From a checkpoint of a small transformer trained on Wikipedia.
Size: 24 layers, width 192, 6 heads of 32, MLP 384 GeGLU, vocabulary 4096, 9.65M parameters.
Architecture: no biases in attention or MLP, tied embeddings.
MLP neurons of a small language model. Each row is named by its layer, matrix (gate and up: input weights; down: output weights) and neuron, and shows model dimensions 32-159. Each number is 128 + 32 x the weight over its row's rms, rounded and kept within 0 to 255. Numbers have three digits each. A neuron's up and down rows have the sign that makes its largest values positive.
After each neuron's rows, "fires before" lists the tokens most often just after its 100 highest values on Wikipedia text that the model never trained on; "fires after" lists the tokens most often just before its 100 highest values on Wikipedia text that the model never trained on.

L19.gate87:100101104177162146107157078049169092129158104068112112142166147091134111203109149157128126139117200126095062133166105144113101136131162113138118124144176162166158123115127097122117137135064173112069121119175135127094163113135109165144142180139157133131149128151137132156094099110129158109114114145160118176159119166077088123154121143157098188104161104124116112120117158145050145167090
L19.up87:178155168151141065173148097119152083085096129147124139166123133131134092134117156143097136166157121160125126153116107132131145070141087120113158121151119150154176067136161077071103127106067157113052131177132110122094124111113130118104110154147160106101145022113125124152140123095085131089135057128122146081130130100156133112101111161126104145147129176132146132117166156059107214158091
L19.down87:135132114127189153130142137147177101092125180141176083147099122155135122063106126159126143133117113156162170132157106130115128080155063073131132118110108138100158111068125189169122073127129133142071133125141131099176188154083148136124156149150109166110178129083084122139094162124103123173100135097173157078074140118188154120144103145185161109099144150212134128126157179162175118117124
fires before: "0", "1", " "
fires after: " |", "0", "1"

L10.gate202:068173000093138168111121163171105163130102143102176120168126098088083097111143134100124146137137191183184098108121137108121156089165085114137173129085162143062120155091162127136193123090158115103125119139175144085171075093110127089139128167145130099150136129096091137122091072185138142153126130128091155130075058141108140117139108125138170105130126118118062148130046121150069133073113
L10.up202:178120183119128131063158080161148099120157132139200108111121151106126121099134108107112147104119131157113096112134164164141135143082119101189120100089106142121141167114079127126087112098117133131138174102120081107169069114150141152128121172140220119071115130153124059168162112155101151166133166156154148086127100181028158088089129119117147169099115070113098145168136121170126107117180
L10.down202:055173128117176153096106159159121098134094162103070123126102156041133154152136143156091142124169163143098086084155152122100146155187089173143141182112124119105145178071140096101193141110129106139085105138118127137149068093129093095138203150146116107130087089109092155084112136160087113126152141139073177146106116125128158126111108134121169093169143119126084191148091132184086130163122
fires before: " |", " (", "%", ")", "0"
fires after: ".", ":", "19", "-", "–"

L17.gate338:053104081113129091097142096106117107107158165085149072165134165079100070125154210147111134083114143096114052128125119191095132136105156052148124177161124116140134097075089145154110082088158156102130090158101109112123138087153139137139160098064134161121125145056123141093122096099126202148128087098140160088054076120165130153176163095121111183119129128053143112160102169106112114146121
L17.up338:126133093119121146097160173076110091123152127144149188135103170155104146116095168171107176128059119101155121186115148131081126136084085123155116151158144110090072110101204100138131164065134148167134157083165126087109145112105129088152111095137143157177135143124116209144144120145115111120121077146186100117115102126105153036193166182089126121114096161121148177112123175124186094068139
L17.down338:116147117100142112085137121156087132157142143131100091085111056052155090122140147132092152113101150166091154143116138139118125145188133131154142156119076169167080115138110125104193086140138120157149103110097129161179168183172147141175222132045090138125175055110114193079154129121113128174120143178128156119089109139162136131136099167141123142170132123102145131032139107116075106170131
fires before: ".", "%", " |", " sq"
fires after: " ", ".", " −", "10", " ("

L5.gate77:104110146126136100128174190106104111128110157127155093113125145119130138185148109141126110200149112156170148115174152169118170131125165158070077147162179160083217135129156155119095140168095143136080131168123125102077207108127186075107172147166131136134132069102100175110176056113104072177096153109092071118112106130112142134107122088140099121102053125096169092057105113142125149121117
L5.up77:102153225135141148115142157089133153132128164104044095128172152152123110165092036144161095152167117169093164096142118146186128112117127173142101118159136139127126091165127184090147122137110128100047123131116120123143149089129126164160070174063051080127118117148143064208130122129110109068128096089124102149117090118177124157081091164108060150198110140135149146131082102144107095099143
L5.down77:191127064127138163164072114147173122141120106130158153106134110073105122069145152090093181058093153135134074138096138123079123131116103093144189136091084058157095122114149095108152133088188139132160109096142149152114128193114073126099150114121154150082105189140135155099133164118133182141133149184151191140158180122082138128158137073134193083073180120124106118110157153112104122168081
fires before: "0", "1", " in", "2", "4", " |"
fires after: " |", "un", "."

L17.gate240:081084118128167149097151111128148159157124112109121132102150209054131181073089104128157168137144175135147105126160143185124132116168091161167165129154135093094149106162161136109170112113128123061139131104110134087130104120107160197168078074174138156201164149147135122143100132133113127174089175122091175121136134100164170153088085204115176105200093123100168157108092153178135155113058
L17.up240:117107133143156172129143115124148139098159079094122135171156118159128102072187141135171134120140133079148103116156110142104078157100125116099151141182173139189167175098119132138141061147079156166137150132087133165089130138115158155135112129128104138171124145179048174109112140091160138080080137108136188126092142113155162116105196149084111088137119188194103110163063152146115134132134
L17.down240:145157109113124120115128100066172071167082147116160094162114168084120118111123143171111103174136155127146145164071133135146181158084122157140139116098113206137084177110128132172081186104108138117097129118147064094097095149083104116102153122161125067115119222112128077096123124160122165082174128142147126131197145127090062135160095117151156144139141088052110185199150125102176160155122
fires before: "0", "1", "ts", "3", "10", "2"
fires after: " |", ";", "0", "|"

L14.gate36:151047144121088117143091172124136157089183118163185097132110131081128157181093137116167104175172120117159121074090075116119077112054200121125069101139157174135153183141139178168148154152113181165133122132167133131184107123063154099104120094129086106139093120097172042089141147143078200170087174140135108114131088144183149126156079063143118105142128077070158136110160083158103131061124
L14.up36:144148143077138109082124046136180100152088121134107127090142075122123134166044117141125164102097101182136142126128110113108128160181084098169053091111105115210119120052155119136106089111079131089109107137100141089149141143131082115125161163164077123160159125152174147112137123110105138129132114122125103072168181073109122124121133134123131170130075085148109131131084121187066072124137
L14.down36:097139096224117097136140161138054155078181134140133115110130110156172075127128108122179097088105204116139105115094170139153142106069145157135134132113135096057150174147103158122146145145090116136150111152114170133091126117163123166125118073138126145102123146094143097129085132128187158112099089134176134139147156162141194130114096108092109058118159145112230148157148141105154151148132
fires before: ",", ".", " in", " |", ";", ")"
fires after: "20", "19", "–", " result", " World"

L7.gate150:144128143112094097072157100181175122110105185165142204082090123110106167082126142197120171142110145151106078164087121154136092104147091150094067092145126129150116073067121125168135124123129131105103179094136140092105152102138102117113136088154119129138049073168162158077112126118107156188124127183106084180133105177100099118117123146157131060116125118136145121111090102113106132056158
L7.up150:116128122071100102106145119102121146103180111113110138154087202129056179106140153139099116147109094144099117125101126146098113132076083195164103153188132185119128126122131147114151113047119145163129123111144165180109082139162130122132042149137146100091103068164210111085083148156140147133154135171164110115121172161130109108049177176109116160188133053081117079139128111108124140159124
L7.down150:111139147183154189135119103123130136103108119102117152091165083099190091095119069113150162094150144124137131122143065096118172116210179067100154058097136103141145120163123136111117158148135109073112113115131108073186112097102130123141154098117146160099125201084053116181146119095102126123095122099138129145206099117132177174190126088110106150113144155175161159138103161117150058072141
fires before: "%", " m", " (", ")", " |", " "
fires after: "."

L20.gate352:143085163163081144110115084114130148149123140122205098157122102128118171167139096164158076141072180107092122090116144190103129188117112142140091157160156118114117164111112087094116117128120140077113130079108084077170171180092139124141129123160075099113113121131159090152132153133110150095129135106042104082124087096144121117125161130142076124110148139153170150083116171154148128087095
L20.up352:147101159150137103142170104152175178173160141161147111097207156071141141146130127125127125130097115066086164163140109132113131155133080096110146148199159111176132098095138143120132158089195129200142090092124159052115143116125087096104079045089161178065105107154154196154116123136178120144171165130132122128108132158111135126127194128088132159105095108163080141115063076118152104148145
L20.down352:119141093152138156186150117134165091168145109114082106157173092060137126157171049120179080115114157106102123101098164121092058160140137138116125179105127151149159148065139151153107107105106167118138174109093213161138068133118131133169197151132091115107127141139133102081123224090135157105124137088115138104252114133168132184147104107102131077140171166180127136140125182117149137106111
fires before: " |", ";", "th", ",", "ter", "ft"
fires after: " ", " |", " Q", " S", "|", "–"

L8.gate92:089180125060134132157148130160142068125140129074166086091156148148108077091150081143151189109119138093104116078167125138052122133142049089163174109082159118116128151121132080177153093167129130148126124071123109137114122124118108142135127119112105125176101149158097115209143147174130086051114124155105123130108080125130157067111134144107121111171171160140076110082077223132114079073098
L8.up92:126172096136122163150120135152096095132128135138164080115093144135093154112158170179062125127065099080113160098197129149130097112051160085120176159101132148153168167127153112142162108191172155099072078162142126097139155149117110116137159136171114084095101113161153105204110152157115170170142077176115114142118132101144128134133201135157167116146132103118159146138089140087088085111148
L8.down92:105104064151113119099157154135152130121085171146041187192106089126181167141086119111192104115153124112077131174041132111125154198136121121131109121168103097120133144108095179107086146104101127096143127136126121133114109109120099126112155110123115088095163080043097113092167093097148136150077157073148119181176100169126158113131085111156061143112132162143124139152139074146156161179155
fires before: " |", ".", " |\n", " January", ";", "0"
fires after: " ", " (", "–"

L15.gate162:117180107089120135129139129148095180130091142120118084132117087108142152110117170188091158083177132177153080119164056082138135110168170143134109077133125175114102117147053128116059139098166073111167138199174112116063083095174069062141109166109182162084113085110110159118097139162131164145105114118109127127093127144119160146163137172086090085129114163138082149167075059134151109110154
L15.up162:144127115081140138121113132101140134093166087101123178130113145090121162163067145165167100170161113151126149117127124147117163127091056183181130177106162078204091119121106130148142062089113108101123101092030092115172126075118110166161059124158167167099096099134056182104093141101123159106151127110192120207149156130125105146147108084149104121140112086149140119111115198081113154070133
L15.down162:142147119107130108072145124098117182177089133098145139127087137190135084179120103100103195118125151157129153095100180140115130100185165108084123147184164167126143089148126125097139183155119069149156163190151100090085124117123138094222149122146139122121133118081061098118124115101115174122106115137087053147050098128167131131151133122099127119130117155146176136139155166149132147112088
fires before: " |", "%", ")", " |\n"
fires after: ".", "9"

L21.gate33:090128130095137159069116132136140079111145173039127120160124101132160163093118115054108132110080124121156136105190038139128086109149141143165117091155108091173085146115143065122094148164070107144117109068130113096162143080127113144195164075062161151085062128180119127135098092141147135154116194062128123130190130103140180129112076175175086135131160080109126144115138072171130163078130
L21.up33:170166133126153116119125135120097120136122162095138163119131141210179105061171168128219133095138135118176134144145102156112087104122121104100148149111177111145187139137173104068131168122150114166121105096172114096112106112200137078145123144112141091112082114178161125156093079083189135106188130165082129137113150155113124065137133138072121168157131151089097135141107176186106134072130
L21.down33:126100128122115107160104219172195111132141121162118082177128177069103144076144153115140139095083142138105174085117140155095125151111163101132116160083149154147161163109120136167134114092167113115146056150145092070160086176139090151068130150168127174142100125112099121120141206099139151084166123120099193038115146055179093141171160151081100105101156154143187112146092151153106130165099
fires before: " |", "N", " |\n", ";", "pite"
fires after: " |", ";", ".", " —;", "|"

L3.gate281:097166136126132138157177055118144155141124137095089120116144213115052162166120117116123126100132104134064107091115151097128113170069069138149099161174129092143120199135137164060106087156125087158120124071160101122064119109124143145113119152138101156190148142117144112175170141163184111108142158150159125100116178105118237109166099174118105101098165110123154090140097121172179132108084
L3.up281:130191171121088104143186208110114160100112128116127134113148083104130162177081059122138135177154142132136153188127084134136086132147148183153197122116170166175163118149112081146174120114068145099120156147132193179129125108103128123067105103097118197121098052065098163116133124131149155120114149142159176131109114119111164148085132152153158127178113137129140144106121182149134134113142
L3.down281:172118080090129180188158092100146104116179155094164164120105171162106146115168148137097126136117058169098057170147179071119100171167095092118137164160133096106150141080140123128103071120115067164143122100140092119094119125109101126184149102142126154177162166109149118160115094141135110137171127149122122142132179097118163124148143158087129143085119155123118111203143100141191160191099
fires before: "1", "0", "2", "3"
fires after: "0", "2", "1", "4", "3"

L7.gate7:098126156084142163091105061118074126089095151160080132156123104118124084129127139160112105130133128127080101056148153132147094126133088093168126148089131131190127132146097153191094142122187135138139156163114129078141110111097138146105154091074097123222097107106117104139179128157122171136140111139124087205120138094116184074084084155119105164112129165109084141113210164132130165107103
L7.up7:137114164139147088192129163166117177113134146107169114111121166113133136177039129093151107126139093110176077106174097124092123100095069157110151113105079131115072076119084091137095158092096140190104172105168187122079181120128104178118086112113141148175071160136075162133088128117083144108145185154134134187097116115162207118106120153087102130139112132102083173115138130087096127083154
L7.down7:103104080150180117073132103116070113114158134118136067155111116092074125088153126104148192099197138128127152152088150055136113161105169117130157181121134132107114086145164196184167110128090136126191122095076071112230101146151109051137129095128133104067102108129135118140154132177130120150098115097132161051156122190130133193150128126176124148057150128160164124104114174147108141142097
fires before: " |", ",", " "
fires after: " |", ".", " S", " the"